config.yaml
n_kv_head: 8
d_mlp: 2048
norm: "rmsnorm"
bias: "none"
MLP neurons of a small language model. Each row is named by its layer, matrix (gate and up: input weights) and neuron, and shows model dimensions 80-175. Each number is 128 + 32 x the weight over its row's rms, rounded and kept within 0 to 255. A neuron's up and down rows have the sign that makes its largest values positive.
Before each neuron's rows, "fires on" lists the tokens most often at its 100 highest values on Wikipedia text that the model never trained on. A number after a token or word is its count.

fires on: "-" 16, " |" 16, "N" 15, " the" 12, "." 12, " /" 12
L7.gate1091 [134 119 155  88 143 182 140  86 116 127 100  44 159  92 129 143 103 112 113  86 161 128 135 111  59 141  97 178 104 131 166  88 129 135 193 142  85  53 170 127 106  87 166 179 148  82 120 194  66 158 131  93 138 131 134 133 128 112 137 123 127 149 121 110 181 135 121  82 155 115 150 151 133 101 172 125  57 115  63 107  89 157 145 130 166 115  71 109 198 144 200 136  80  92  98 117]
L7.up1091 [126 128 156 189 119 161 148 116  86 145  68  70 121  63 142 159 171 116 108 135 165 138 157 112 114 122 154 154 129  94 150 125 141 135 151 195  83 165 148 127 101 137 204 153 134  85 125  91 115 172 100 142 106 127 156 171 123 151 128 127 140 135  33 139 138 112 182 215 104 118  93 100 173 144 144 123 104 181  87  81 114 169 128 122 152 125 150 143 102 129 106  92  88 156 114 128]

fires on: "-" 30, "e" 9, "s" 8, "|" 6, "." 6, "a" 5
L7.gate735 [115  96  84 188 169 115 133  76 121  81 107  75 129 167  77 118 162  46 116  98 123  82 182 198  61 179 142 139 123 171 125  79 136  64 151  88 102 185 108 166 142 143 108 132 135 152 165 218 188 164 101 130  58 198 110  46 141 153  66 101 175 152  98 119 139 185 131 107 153 145 144 110 147 133 150 125 153  78  68 131 157 154  99 114 156  83 156  80 173  98 167 154 171 117 158 121]
L7.up735 [ 98 108 144 130 121 100  91 196 126  93 124  97  93 125 125 226 166 137  84 131 150 132 116 166  99  91 169 113 129 114 158 118 123 118 139 171 104 141 121  90 178 109 187 164  44 150 103 128 142  78  92  81 131 167 127 141 165 113  86  99 193 132 156 126 121 154 103  88 115  92 118 151 170 128  89 124 119 125 131  89 160 139 107 146 105  96 151  82 113 125 116 104 127 201 123 113]

fires on: " their" 37, "'" 22, "s" 15, " its" 11, " Their" 4
L6.gate1973 [129  55 109 129  76 148 150 132 144 121  87 101 136 126 187 148 149 129 177 130  80 104 105 115 110 143 200 164 134 166 118 107 173 122  86 125  76  92 111 119 119 125 174 118 139 176  50  89 225 162 103 147 128 115  96 175 159 168  92 106 120 139 117 121 200 106 139  73 153 124 194 102 159 148  96 137 117 139 106 168  98 190  72 157 132 202 109  81 127 115 192 109 130  67  97 134]
L6.up1973 [187 108  91 159 161 131 196  87 122  66  82 146 126 182 154 157 121 157 166 184 130 121 168 165 117  85 157 124 160  95  72 122 135 121  86 149 140  96 123  82 163 119 106 195 153 147 150  96 112 102 141 176 154  55 109 107 162 139 197 127 143 178 160 188 160 119  87 168 172 129  77 135 106 139 149 150 125  96 189 132  84 116 101 143 135 117 194 177 127 145 127 111 106 148 121 134]

fires on: ":" 45, " |" 28, "==" 11, " ==" 10
L6.gate1407 [142 133  93 121  76 137 111 176 137 189 184 155  91 112  83 173 165  66  97  95 138 100 134 104 113 142 106 149 105 162  94  58 136 180 137  99 145  67 120 173 122 140 171 117 135 107 153 197 111  78 143 125 104 115 128 108 138 114 136 110 143 128 153 107 160 153 117  67 172 122 198 141 205 122 111 176 143 152 137  83 137 151 151 134 181 158 141  57 128 143 129  76 113  99 121 146]
L6.up1407 [164  80 143  71 149  96 146  81 161 125 108 127 101  94 156 132 167 120 134 132 118 139 119 132  86 120 151 189 112 136 131 106 137 124 118 133  99  97 158 138 125 144 111 118 120 152 130 138 147 162  83 175 114 140 103 174  72  87  92 109 123 164 112 168 133  53 128 159  90 158 129 205 140 145 114 118 117 123 136 101 109  99 149 145 145 127 129 209  98 142 120  75 106  74  57 131]

fires on: " and" 54, "," 45
L6.gate1258 [ 50  64 137 108 125  88  98 108  66 107 121 109 134 138 135 141 150 101  96 145 170 139 125 134 141 113 138 124 100 143  98  57  96 109 200 141  86 103 126 147 122 188 158  46 151 116 159 150 101 144 165 151 129 129 145 110 195  91  74  98 124  97 210 140 123 100 171 109 143  97 204 154 167 136 171  88 161 174  84 146  88 177 138 110 146  88  90 191 151 120 202 116 107 120  85 138]
L6.up1258 [133 163 117 168 150 163 187 133 130 173 194 159 157 163 179  82 144 157 166 108  85 129 166 118  84 194  73 126 149  89 116 188 124 114  92 187 156 132  93 162 134 127  91 112 135 133 109 187 116 155  53 192 118 158  68 108 157 113 102 137 126 130 100  96 141 171 154 117 122  90 149  94 142 172 138 113 163 109 168 125 143  90 122 144  89 138 138  81 151 109 118  55 116  87 180  53]

fires on: "'" 30, "-" 27, " and" 17, "–19" 10
L6.gate1380 [108 119 151 145  67 106 168 107  72 140 120 146 154 122 151 150  85 120 152  83 187 165 138 136  59 112 141  97 130 127 103 123  94 117 126 128 138 105 118 156 166 142 110 175 128 126 154 136 121 157 111 129 145 187 140 144 170 156 111 123 110  97 134 117 173 107 158 160  97 142 141 136 156 111 142 170 165 150 140 148 115 144 108 149  86 136 106  66 127 102 178 143 128 100  71  91]
L6.up1380 [144 130 138 124 116 135 118  93 140 110 151 132  72 151 183 121  98 185 169 178 198 129 168 143 110 163  73 127 119 161 166 100 138  55 136 116 121 140 145 131 171 184  89  70  79 203 154 116  76 121 128 155  94 159  98 134 154  92 158 132 175 177 163 152 148 127 112 108 127  97 146 136 158  94 130 113 107  89 175 182 114 138 124 119 137  82  84 128 120 170 140 104 105  96  95 152]

fires on: "," 51, "s" 40
L6.gate1998 [112 128  50  95  81 141 120 143 161 168 160 153 150 112 132 150 192 165 103 161  83 128 123 136 198 108 108 123 169 129 111  75 193 160 133 101  60 106 153 176 131 209 175 117 102 158  89 159 129 159 142 162 116 149 103 150 103  82 151 121 164 150 119  59 111  81 134  80  99 186 122  83 146 167  68 140 158 129 139 141 178 161  87  73 143 141 116  75 128 149 169 136  98 176  89 123]
L6.up1998 [140 137 113  71  99  76 148 146 160  89 105 118 119  92 145 170 108 108 186 100 122 164 126 155 175 112  98 135 134 102  82 115 119 110 127 159 143 156 135 118 120 144 131 137 123 123 139 188 130 161 136  66 163 121 103 137  98 115 130 111 148 123 116 153 102 140 119 140 168 188 139  91  69 182 140 132 139 163 129 155 157 153 130 105 139  91 111 101 132 131  83 127 137 151 109  70]

fires on: "," 30, "." 21, " Furthermore" 4
L7.gate568 [ 15 112 108 185 150 133 121 109  78 160 148 176 126 105 130 111 131  76 122 109  82 121 104 123 168 107 112 147 109 122 108 119 142 122 143 175 140 136 114 114  62 114 127  53 147 232 144 107 105 120 170 189 120 111 143 133  87 104 169 164 123 109  72  68 174 105  97  82 160  96 109 181 108 114 130 108 147  71 109 104  80  95 144 181 158  91 142 146 114 116 168 102 170 118 116 115]
L7.up568 [ 82 126 138 141  85 152 160 117 160  86 149  95 174 124 158 147 119 157  56 145 143 130 193 100 159 139 142 130 176 143 129 108 142 111 113 164 130 157  73 120 129  55 117 133 176 153 167 120 171 113 112 147 154 164 121  79 187  97 100  95 194  87  80 122 143 122  62 146  91 151  46 131 169 159 160 128 157 170  44  85 134  96 143  90 180  63 169  85 120  94 170 142 149 119  59 168]

fires on: "," 46, "." 12
L6.gate392 [128 102 127 131  85 120 126 105 160 204 168 100 104 111 125 168 146  74 135 108 147 142 145 122 184 104 180 103 156 107 128  86  85 111 191 145 155  85 146 129  66 145 143  76  99 168  95  59 137 140 146 135  82 145 132 159 111  81  98  96 142 151 100  63 161 146 113  78 170  90 127 136 152 145 123 135 165 152 126 143 172 119 111 180 115 135 121 137 121 133 153 130  60  90  89  58]
L6.up392 [191 116 156 128 148  91 137  75 165 170 151  96 180 105 110 123 110 146 186 140 131 129 179 101 102 147 120  85 168 135 119 104  61  96  71 157 122 128  82 166 113 147 124 118  72 116 147 138  87 143  70 121 122 184 113 107 172  80 166 101 122 106 125 101 140 165 134 143 104 154 110 112 115  97 166 129 148 112 121 178 142 127 118 101 137 100 158  71 125 162 114 158 135  83 139  75]

fires on: " in" 15, " During" 11, " within" 10, " of" 9, " during" 8, " from" 8
L6.gate237 [145  79 139 153 122 116 127  93 182 128 115  74 112 119 112 201 100 143  83 134 120 109  62 153 120 123 209 107 102 147 102 139 168 106 190 129 145 115 135 138  82 133 145 109 137  85  99 116 143 117 176 185  78 127 147 164 121 190  82  77 152 101 159 142 119 106 116 112  93 138 114  57 148 147 133 143 142 176 111 151  95 168 181 119 195 132 104 116 183 124 183 137 128 114 118 125]
L6.up237 [111 122  75 119 114 139 136  83 138  94 138 163 128 102 117 167 105 161 132 132 162 178 166 124 156 149  78  55 176 126 106 186  90 175 107 108 139 171 163  69 135 126 158 125 126 168 141 161  76 118 121 178 164 112 130 140 114 133 101 110  90 123 142 120  86 162 193  29 144  80 104  83 160 171 167 156 121  98 141 205 114 116 163 134 138 157 113 127 104 110  94 118 146 154 152 136]

fires on: " and" 39, "," 23, ";" 8, " The" 7, ")," 4
L6.gate634 [ 80  59 173 133 127 201 172 157  74 148 122 155 133 106 188 127 100  98 157  78 154 100 157 104 118 156 185  78  97 130  86 165 106 138  74 121 168 134 120 152 134 166 151 153 168 113 174 146 175  92 129 117  60 148 116 167 137 100 143 100 147 157  95  92 137  69 152 114 189 118 176  86  94 161  67 129 166 183 160 113 120 147 139  78 131  84 134 126 105 187 190 124 183 130 171 115]
L6.up634 [ 97 131 127 145  91 118 142 148  98 138 125 121 135  95 133 127 126 173 112  78 194  70 154 135 170 138 110 147 114 151 121 138  86 129 169 139 183  78 111 108 137 112  88 138 143 133 106 191 180 148 108  99  74 105 110  60 168 158 106 184 102 116 163 159 124 117 141 190 175 176 115 159 139 174 144 151 123 105 137 106 171 157 124 112 115 144 179 144 200 137 148 113  88  85  96 142]

fires on: " |" 85, ":" 10, " –" 5
L6.gate421 [117 109 143  96 119 121 166 107 130 157 192  77  85 139 101 150 150 116 102 138 114 138 145  96 113 118 111 119 121 161  90 100 165 143  90 166 176 121 122 114  58 140 130 144 138 181 209 185 152 103 122 120 106 212 125 201  49  93 101 108 137  64 124 165 165  89 107 106  93  75  95 130 152 166 157 120 113 118  52 133 149 175 122  83  98  92 143 130 165 138 131 103  96  92 112 186]
L6.up421 [ 60 153 159 190  91 187 171 125 151 132  71 127 121  83 142 112 140  77 105 153 146 126 123 165  95  90 171 124 127 112 117 144 130 131 210 157 160 122 162 110 102  82  98 136 207 155 128 104 124 165 136 166 171 139 124 148 123 127  92 124 197  88 105 119 130  55 116  98  89 162 123 171  96 117  83 181 119 121 123  71 119 130  92 116 161 168 130 224 103 146 166 125 129  97  86 128]

fires on: "\n" 34, " " 19, " |" 11, " none" 7, "," 4
L7.gate620 [129  82  84 148 164  95 160 123 122 123 103 141 124 109 100  93 176 141 174 113 175 116 163 170 156 188 155  80 138 181 130 139  96 107 100  59 202 118 179 141 103 163 149 150 146 178 121 158 145 149 177 120  86 130 120 167  79  57 150 129 115 130 120 160 133 162  97 156  74 101  97 128 138 128 161 136 140 142  97  60 124 124 146 104 150 191  64 122 177 131  83   5  79 104 152 125]
L7.up620 [100 109  95 125 101 122  52 115 154 133 118 150 115 108 153 111 167 182 132 124 130 105 136 185  72 105 165 121  64  95 173 111 131 177 171 128 112 103  66 125 117 158 103 105 114  70 120 164 139  99 203  43 111 134 130 103 135 150 111 155 108  96  72 112 125 101 134  92  75 127 120 114 154 105 107 124 120  98 119 108 134 182 114 129 128 137 123 129  92 118 174  69 126 119 104 124]

fires on: "-" 21, "i" 14, "(" 10, "'" 5, " its" 5, " and" 4
L6.gate339 [ 82 100 125 133  95 118  99 153 114 144 103 161 126 105 156 153 110  84 103  76 129 152 116 123 122 121  69 208 113  93 107 103 127 154 147 127  85 113 134 102 194 129 105  99  98 123 178 134 169 113 163 118  83 144 152  83  62 175  89 101 169 124 178 152 159 133 164 113 113 136 152 141 164 148 102 141  94 134 145 136 108 177 129 155 125 125 147  94 113 163 151 160 102  91 159  78]
L6.up339 [ 87  73 104 137 142 133 168 127 173  38 127 136 158 165 117  87  83 119 144 102 151 125 121 138 157 154 111 139 122  61 115 144 110  73  77 108 146 156 131 113 138 119  95 140 114 158 191 137 167 139 132 175 125  94 154 126 167 131  88 117 115 155  80  97 157 175 135 170 191 168 105  92 166 147  96 129 122 104 128 180 162 111 113 100 157 146 138 104 144 159  68 130 113 123 115 119]

fires on: " United" 27, "." 27, "-" 6, "am" 5, "," 4
L6.gate2040 [131 137 104 140 143 161 110 143 137 130 132 100 134 140 186 123 113 178 145  59 150 166 137 115  89 166 181  88 126 114 179  92 114 107 166  95 196 111 101 109 144 158 159 102 152  91  99 180 120 168 100 164  98 151 114 132  91 151 145 134 151 143 153 165  77 129 195 150 163 160  93 147 182 124 154  47 127 155 171 113 155 139 118 124 108 154 139  40 150  97 148 125 164 144 121  99]
L6.up2040 [144 138 144 165  81 114 137 113 135 124 106 147 122 171 141 136 141 140 142 111 108 112 101 160  71 180 133 129 137 169 112 122 156 103  97 162 148 103  90 186 169 183 142 109 143 161 174 100 169 151 123 161 122 165  92 145 159 122 131 122 154 100 137 160 125 149 127  80  97 128  67 146 125  92 109  75 205  65 167 190 149 120  84 153 132  94 121 131 127 137 147 163 127 112 142  70]

fires on: "." 21, " and" 19, " No" 11, "s" 6, "d" 5, " –" 4
L7.gate1901 [ 89  80 143  96 119 109 113 172  92 111  87  98 130 115 118 155 115 177  92 130 143 107 127 167 134 130  93 133 123 122 162 134 160 154  89 107 163 122 110 128  84 129 152  53 115 174 166  96  82 141 120 158 140  81 129  64  72 143 154 143  80 135  45 158 104 179 173 110  65 133 107 117 128 120 174 159 109 137 115 150  97 127 123 152 156 104  84  79  74 188 204  63 156 132 109 137]
L7.up1901 [ 99 103 165 102 112 153 129 113 168 137 181  96 180 175 119 129  79 135 121 153 157  89 106  96 121  82 106 171 149 126 149 124 132 156  74 100 100 132 133  81 135  97 131 145  95 160 136 114 128 120  66 184 128 133 125 119 133 150 152 155 142 134 141 142  91 111 100 122 122  80 146 117 107 132 108 146 110 136 140  71  72  89 170 147  76 118 170  90  78 119  97 112  67 157 133  61]

fires on: "\n" 83, " |" 11, " reversed" 4
L6.gate1975 [125 109 157 141 162 158 150 126 170 158 119 103 113 103 166 137 166 147 148  76 129 148 120  98 147 195  81 124  71 126 139 126 103 185 161 125 134 161  84 177  87 185 146 132 145 134  97 169 145 128 172  94  88  83 118 154  86  87 137 124  95 110 129 142 126 139 169  94 187 158 126 152  98 146 176  95 157 177 105  68 100 107  79 174 134 162 103 104 179 150 183  46 134  78  64 155]
L6.up1975 [154 118 122 157 127 146 134 196 192  98 177 131 126 114 154 154 101 162  90 132 144 121 157 121  68 104 158 117 118 135 111 126 148 130 113 110 119 129 118 141 174 149 103 114  69 124 123 170 125  77 124 135 154 149 124 197 126 120  90 109  26 175 154 102  85 131 119  51 124 140 154  89 149 101 145 130 130  86 148  92 118 100 136  91 129  89  91  64 103 157 200 138 114  97  60 170]

fires on: "," 59, " in" 7, " Pradesh" 4
L7.gate1770 [143 144  85 165 112  49 161 156 128 217 113 101  88 125  70  83 153  78  95  94 158 165  87 143  89 142 158  95 126 145  80  68  93 109 124 133 155 122 189 126 159 136 110 123 141  73 192 155 166 115 167 119  90 125  90 130 162 142  70  76 116 131 164 111 113 185 127 129 178 181 129 179 122 112  78 136 199 140  70 120 142 116 155 113 124 118  97 125 164 129 144 137 140  93 132 166]
L7.up1770 [166 119  70 149 166 155 182  97  86 127 143 129 154  96 100 102  96 159 170 126 114 109 165 131  85 156 111  95 140 185 136 146  75 129 132 115 127  86 104 129 110 116  93 109 141 138 108 149 101 148 141  78  96  89 128 154 161  97 106 118 114 141 128 152 137  91 100 156 133 137 104 106 148  92 212 114 167 155  86 161 164 171 117 108  71  77 141 107  93  84 123 181 167  81 167 140]

fires on: " in" 68, " through" 7, " into" 7, " from" 6
L6.gate630 [156 100 122 169 145 126 177 152 109 158 106 120 139 142 134 173  91 148 135  70 123 129 114 175 142 122 143 108 116 114 121 137 154 139 168 167 139 100 107 193 135 126 188 135  93 171 103  61 177 142 167 150  95  93 139 101 143 128 112 125 150 123 122 169 146 143 149  92 111  75 152  86 119 125 183  91 157 140 143 144 120 106 154  89 148 149  82 124 126 158 208  94 168 115  22  88]
L6.up630 [125 121  99 147 121 153 123 194 165 159 111  97 117 130 114 160  97 146 109 125 115  58 142 146  88 122 120  68 152 103  88 170  38  87 105  94  82  87 111 107  82 149 169 146 160 109 151 106  96 196 117 129 143 176 121 119 194 128 138 126  89 142 146  99 138 159 147 159 144 103 139 129 190 195 163  67 147 104 125 188 142  93 144 130  97 121 126  84 135 129 186 128 143 199 112 128]

fires on: " a" 22, " is" 22, " was" 21, " were" 9, " been" 4, " an" 4
L7.gate2018 [126  90 152  90  82 117  91 144  83 164  90  64 110 136 137 144 195 108 105  94 151  43 178 110  91 160 141 149  95 184  88 138 147 111 102 140 180 130  98 100  79 125  85 192 108 124 122 136  92 123 168  79  93  87 123 130  74  81  91 141  82 182 109 140 121 155 176  63 105 117 120 130 168 144 125  89  97 197  65 117 105 129 115  81 138 161 147 172 123 150 181 110 131 100 161 194]
L7.up2018 [138 142 156 187 131  96 162 152 128 151 141  92 202 175 162 177 115 137 163 176 131 141 174 149 134 171 124 144 151 177 142 154 155 140  84  85 144  87 199 148 136 156 152 153 113 153  24 117 114 141 168 111 155 138 127  98 159 144  99 137  99 101 109 107 161  71  93 105 113 108 107 132 175  59 120  83 105  72 138 148 108  97 110 108  98 143  95  86 110 184 125 143 155 206 108 108]

fires on: " " 18, " 4" 10, "act" 8, " 8" 8, " 6" 5, " 2" 5
L6.gate1570 [124 105 178 148 131 174 133 168 134 178 142 178 111 107 154 175 168 125 123 128 167 175 114 171 183  99 117 119 127 134 107 138 138 154 122 172 160 141 128 172  98  99 178 106 107 215 195 144 128 176 121 181 186  88 127  99 152 112 148 124  93 174  94 115 138 147 115  95 157 156 169 152 157 151  87 111 150  91  88  90 130 132 127 117 126 149 159 145 161 133 106 102 140 144 123 160]
L6.up1570 [137 130 122 109 171 148 123 128  50  74 120 125 113 139 135 147 150 112 139 111 153  67 162 143 148  94 168  85 122 103  96 104 100  36 111 129  97 120 162 142 179  89 110 116  92 106 124 172 130 133 128 107 103 120 192 128  90 120  84 148  98 137 153 138  49  92  97 115 117  86 101  77 123 152 109 141  55  99  69  59 163 170  69  83  90 173 116 135 186 114  89 143 134 159 121 118]

fires on: ";" 65, ":" 8, "=" 8
L6.gate820 [103  80 134  90 119  91 223 177  53 127 154 152  96 145  82 165 102  40 165 115 107  78 144 136 135  84 138 127 124  85  85 133 136 150 125 149 149 105 132  87  94 162 136 140 191 112 111 152 129 135 171 134  96  99 141 125 113 125 117 122 163 111 152 175 105 112 142 109 156 157 140 147  88 146  99  93 183 124 158  83 100 110 156 127  90  81  79 119 142 156 141 125 140 113  93 140]
L6.up820 [137  90 119 166 147 154 170 112 118 128 144 113  89 150 136 129 168 128 118 127 137 156 185 109  85 158 159 120 133 176  91 126  85 139 161 115 143 108  90 184 140 114 176 111 162 172 138 142  94 139 128 159 127 122 106 120 135  74  44  67 114 128 139 120 150 113 108  98  82 129 130 146  80 103 108 103  78  88 124 155 136 180  76 147 170 118  62 175  88 123 112 114  97 159 114 141]

fires on: " " 41, "-" 38, " un" 15
L6.gate1775 [168  97 134 104 139 159 148  80 123  88 155 159 119  76 143 169 133 135 178 126 131 104 127 130  87 127 138  99 116 110 134 118 150 138 135 128 126 154 148 202 138 156 116 102  59 121 123 179 113 135 206 148  84  97 100 100 104 107 143 120  76 141 142 143 130  76 163 114 129 176 143 102 120 125 142 132 168 100 100  93 123  90 119  90  94 116 139 167 128 164 151 105 140 104 136  74]
L6.up1775 [117 141 103 123 123 136 140 128 108 148 104 123 101 173 168 124 136 114 101  99 183  46 148 132 121  97 139 161 102 121 136 162 119  90 133 139  69 125 150 117 137 110 113 119 118 109 109  89  94 113 101 120  69 126 170 136 137 126  87 127 110 111 218 156 111 131 134  52 107  95 163 148 146 145  97 142 100 176  80  94 103 160 129 135  99 119 116 139 105  93 155 117 102  86 116 114]

fires on: "-" 37, " de" 13, ":" 11, " |" 7, " of" 5, " Chapter" 5
L6.gate513 [116 146  64 155 122  94  82 144  28 187 125  94 119 143 149 110 149  70 152 106 127 131 122  96 144 136 157 149 147 155 109 155 126 169 143 177 197 144 142 118  77  88 141 143 128 174  79 207 101  66 132 128 160 145 145 116  81  81 144 152 162 136 141 132 111 141 160 155 151 101 133 143 134 139 139 167 100 150  74 146 161 187 146 120 155  90 160  82 164 124 137  93 153  80  91 157]
L6.up513 [130 101  91 112  92 108 152 120  87  93 159 106  73 107 171 202 143 101  85 145 129 142 154  79 159 144 118  89 133  82 112 156 149 123 152 213 113 169 166 105  87 187 152 171 111 106 205 167 117 196 187  98 120 170 169 236  83 158 154 120 100 119 100 116 163 107 108 138 159 116 169 127 138 146  43 142 146 203 154 126 170 120  98 142 120 145 154 106 139  99 185 122  93 165  84 102]

fires on: " was" 23, " one" 13, " is" 10, " the" 9, " as" 5, " \"" 5
L7.gate1073 [139  48 114 115  96 144 152 151 134 170  85 130 138 158 171 141 160 135 159  97 166  82 123 144 127 128 167 127  56 183 137 168 127 147 126 169 122 127 154 166  73 130 171 144 102 147 131 109 110 148 126 127 118  80  77 146 148 103 102  77 136 139 129 130 157  73 166 148  72 130  98 132 147 114 108 114 105 191 109 113 102 135   0 168  61  88  83 152 189  98 108  32 151 132 144 128]
L7.up1073 [118 123 106  79  43 104 161 141 144 169 149 133  76 145  86 192 162 141  94 148 170 126  93 139 142  95 132  95  95 135 106 118 130  89 133 182 156 153  96 146 184  69 180 138 127  71  32 117 106 189 169 100 111 136 148 109 180 164 121 116  75 164 103 145 111 140  81  97 139 118 158 144 116  98 178 125 134  90  53 154 124 107 112 178 121  98 115 104 134 210 110 147 118 197 117 211]

fires on: "." 51, " " 11, "-" 7, " 6" 5
L7.gate485 [140 114 132  49 134  81 123 137 110 153 146 196 123 121 129 118 227  97 133  47 154 145 168 135 158 105  85  91 151 155 109 116 108  86 120 150 159 197 116 102  95 139 128 128 102 129 127 162 136 173 151 100 151 105 193 137  87 154 158 115 123 176 163 108  99 146 122 142 137 100 155 100 173 178 126 119 137 111  98  92 114 153 186 118 127  64 131  56 125 124 111 100 127 123 144 116]
L7.up485 [104 125 142 147 136  86  83 133  97 113 130 100  57 107 118 107 118 141 117 139 159 113 101 161 152 135 126  84 145 121  97  80 144 116 157 131  80 134 139 156 144 129 147 120 130 142  86 123 156 144 117 105 150 130 101 166 100 190  87 127 110 105 105 149 109 168 113 108 121 144  82  65 102 178 131 151 121 136 107 106 155  90 101 116 146 150 137  94 140 101 124 137 125 180 136 107]

fires on: "," 56, "s" 9
L6.gate1773 [ 94 121 115 168 135 152 144 192  82 115  85  72  92 151 131 180 116 132  98 102 193 185  95 164  90 128 125  76 156 149 149 104 163  89 159 141 153 152  98  87 178 183 138  97 169 148  98  80 147 149 159 113  83 128 110 127 178  95  77 107 131 107 117 159 109 195 154  57 120 138 117  95 176 128  97 149 175 150 160  98 150 167 123 135 102 120 158  90 135 139 193 137 171  81 137  81]
L6.up1773 [130  71  94 144 120 157 118 132 149 146 125 154 170 164 121 143 147 179 148 200 129  77 106 173  97 125 153 116 100  81 146 156 104 126 157 118  82 157  96 114 153 129 115 153 121 154 118  87 145  99 114 138 145 118 120 143 120 137 129  92 132 127 157 127 111 113 145 160 117 133 121 145 137  97 113 128 148 162 152  98  83 125 125 155 104  88 146 101 121 163 107 143 138 171 112 109]

fires on: "-" 41, "," 24, " and" 9, ":" 8, " " 4
L6.gate908 [108 115 160 101 153 165 179  88 131 156 125 115 143 142 147 142 121  95 134  97 106 125  99 104  81 139 186 151 116 143  89 146  92 120 185 108 115  76 142 142 103 111 160 141 176  88 125 165 127 130 153  96  98 103 104 156 137  88 160 116  96  83 116 109 144 138 142 113 132 123 138 105 126 166  97 162 137 124 164  64 157 142  89 117 102 149  79 104  93 163 138 142 137 102 136 131]
L6.up908 [ 75 137  91 146 104 142 158 118 154 128 121 183  85 151 152 170 110  99 181 161  88 142 137 167  59 124  88 181 158 100 141  84  87  94 152 155  83 125 147  89 150 147  65 104 127 165 132  85 142 107 142 115 114  99 148  81 155 128  86 146 151 148 151  80 125 112 129 107 133 124 117  88 146 147  88 147 108 158 115  89 180  96 107 109 147  57 159 123 118 143 160 106 107 122 167 137]

fires on: "==" 100
L6.gate521 [110 145 107  72 137 113 133 177 170 137 141 106 185  80 154 128 112 104  82  93 161 177 163 125  69 140 130 109 139 142 104 106 113 169 150 195 143  96 142 161  95 188 173  91 142  95 123 143 167 142 171 132 180 155 105 109 172 167 154 110  79 125  78 123 134 159 155 114 121 138 119 160 189  82  76 154 213 150  86  65 168 136  97 156 167 142  96 124 144 148  93 114 133 122  99 146]
L6.up521 [ 98 150 126 118 128  76 116 149 117  62  57 127 118 128 190 156 101 142 114 128 123 162 131 152 100 166 106  84 129 147 159 121 170 163 152 132 153  61 149 165 165 123 138 115  85 124  44  97 192 124 163 181 101 188 125 132  66  67 140 109  84  91  77 113 122 147 190 150 123 158 118 134 127 193 106  95  82 157  63  48 122 114 152 105 109 109 128 109 145  74 135 166 109 114 110  95]

fires on: "," 64, " |" 13, ")," 4, " the" 4
L7.gate1729 [127  97  84 116 125 185 184 107 100 176 149  53 106 131 124 123 140 111  70  90 115 130 189 157 109 145 143  95 127 126  85 145 110 138 183 122 152 160 113 171 101 199  98 107 114 152 129 177 143 164  93  41 130 134 102 123 154  63  96 107 146 137 139 101 120  89 129 101  78 147 157  97  91 115 148 159  88 155 137 154 134 148 161 134 122 150 113  56 114 163 153 106 123 140 116 158]
L7.up1729 [118  81 142  78  94 156 138 188 122 119 138 109 179 115 172 177 138 106  99 144 162 132  76 188 102 104 182 103 125  88 151  86 171 143 132 141 104  80 129 109 190 132  91 117 136 168 175 134 126 110 106 149 114 225 104 154 132 130 114  97  93 112 161  67 132 128 155 141 131 143 169 150 129 137 143  97 114 150 171 143 102 203 104 172 117  75 142 126 149 163 100 123 116 136 118 109]

fires on: " a" 25, ")," 12, " is" 9, "," 9, ")" 8
L6.gate1056 [107  97  87 113 127  95 116 134  79 133 121  87 118 116 110 125 189  85 152  67 143 134 139 163  90 132 113 143 121 157 137 187 176  97 162 161 191 139 130 130  70 121 112 126 104 139 108 123 128 189 117 156  89 143  94 152 139  93 110 111 159 135  95 172 119 127 155  95 115 175 125 173  88 114 144 129  60 152 104 146 116 155 120 119 143 147 124 128 150 103 130  76  64 119 134 157]
L6.up1056 [130 125 185 176 116 147 105 142 104 148 123 105 179  92 173 133 139 108  82 134 105 103  96 125 111 129  73 149 131  82 147 117  94 108 123 132 156 117 108 159 124 139  85 154 152  86  97 172 100 113 138 109  58  77 149 131 146 139 108 117  78 141 108 138 113 141 122  56 123 116 125 140 128 114 103 170  79 132 105 124 114 116 102  75 151 191 132 191  92 139 139 100 127 120  95 156]

fires on: "," 32, " of" 9, " 3," 8, " 4," 7, " number" 7, "." 5
L7.gate1633 [100 136 152 156 124  97 152 109 116 152 154 142  99 101  68 183 125  97  99 129 135 115 165 123 173 130 130  53 126 161  73 130  92 154 143 157 160 110  48  91 100 167 189  89 126 116 129 145  90 124 128 158  91 161  98 140  74 103 151  76  99 103  74  31 164 119 163  77 125 172 125 158 176 121 166 174 159  79 182 118  98 121 197 146 110 162 111 147 117 105 144  82 136 190 153  91]
L7.up1633 [113 121 112 130 126 131  97 140 165 147 148  89 135  79 157 154 155  85 151 161 136 138 171  99 176 117 182 109 133 133 118  99 152  47  88 149 102 183 137 110  94 162 123 115 100 118  76 106  81 103 133 136  86 156 101  82 137 117 148 127 144 135 100 134 156 110 155 112 130 108 172 152 160 127 160 115 158  82 121 117 161 126 191 165  62 162 121 124 163 130 193 151 147 166 144 136]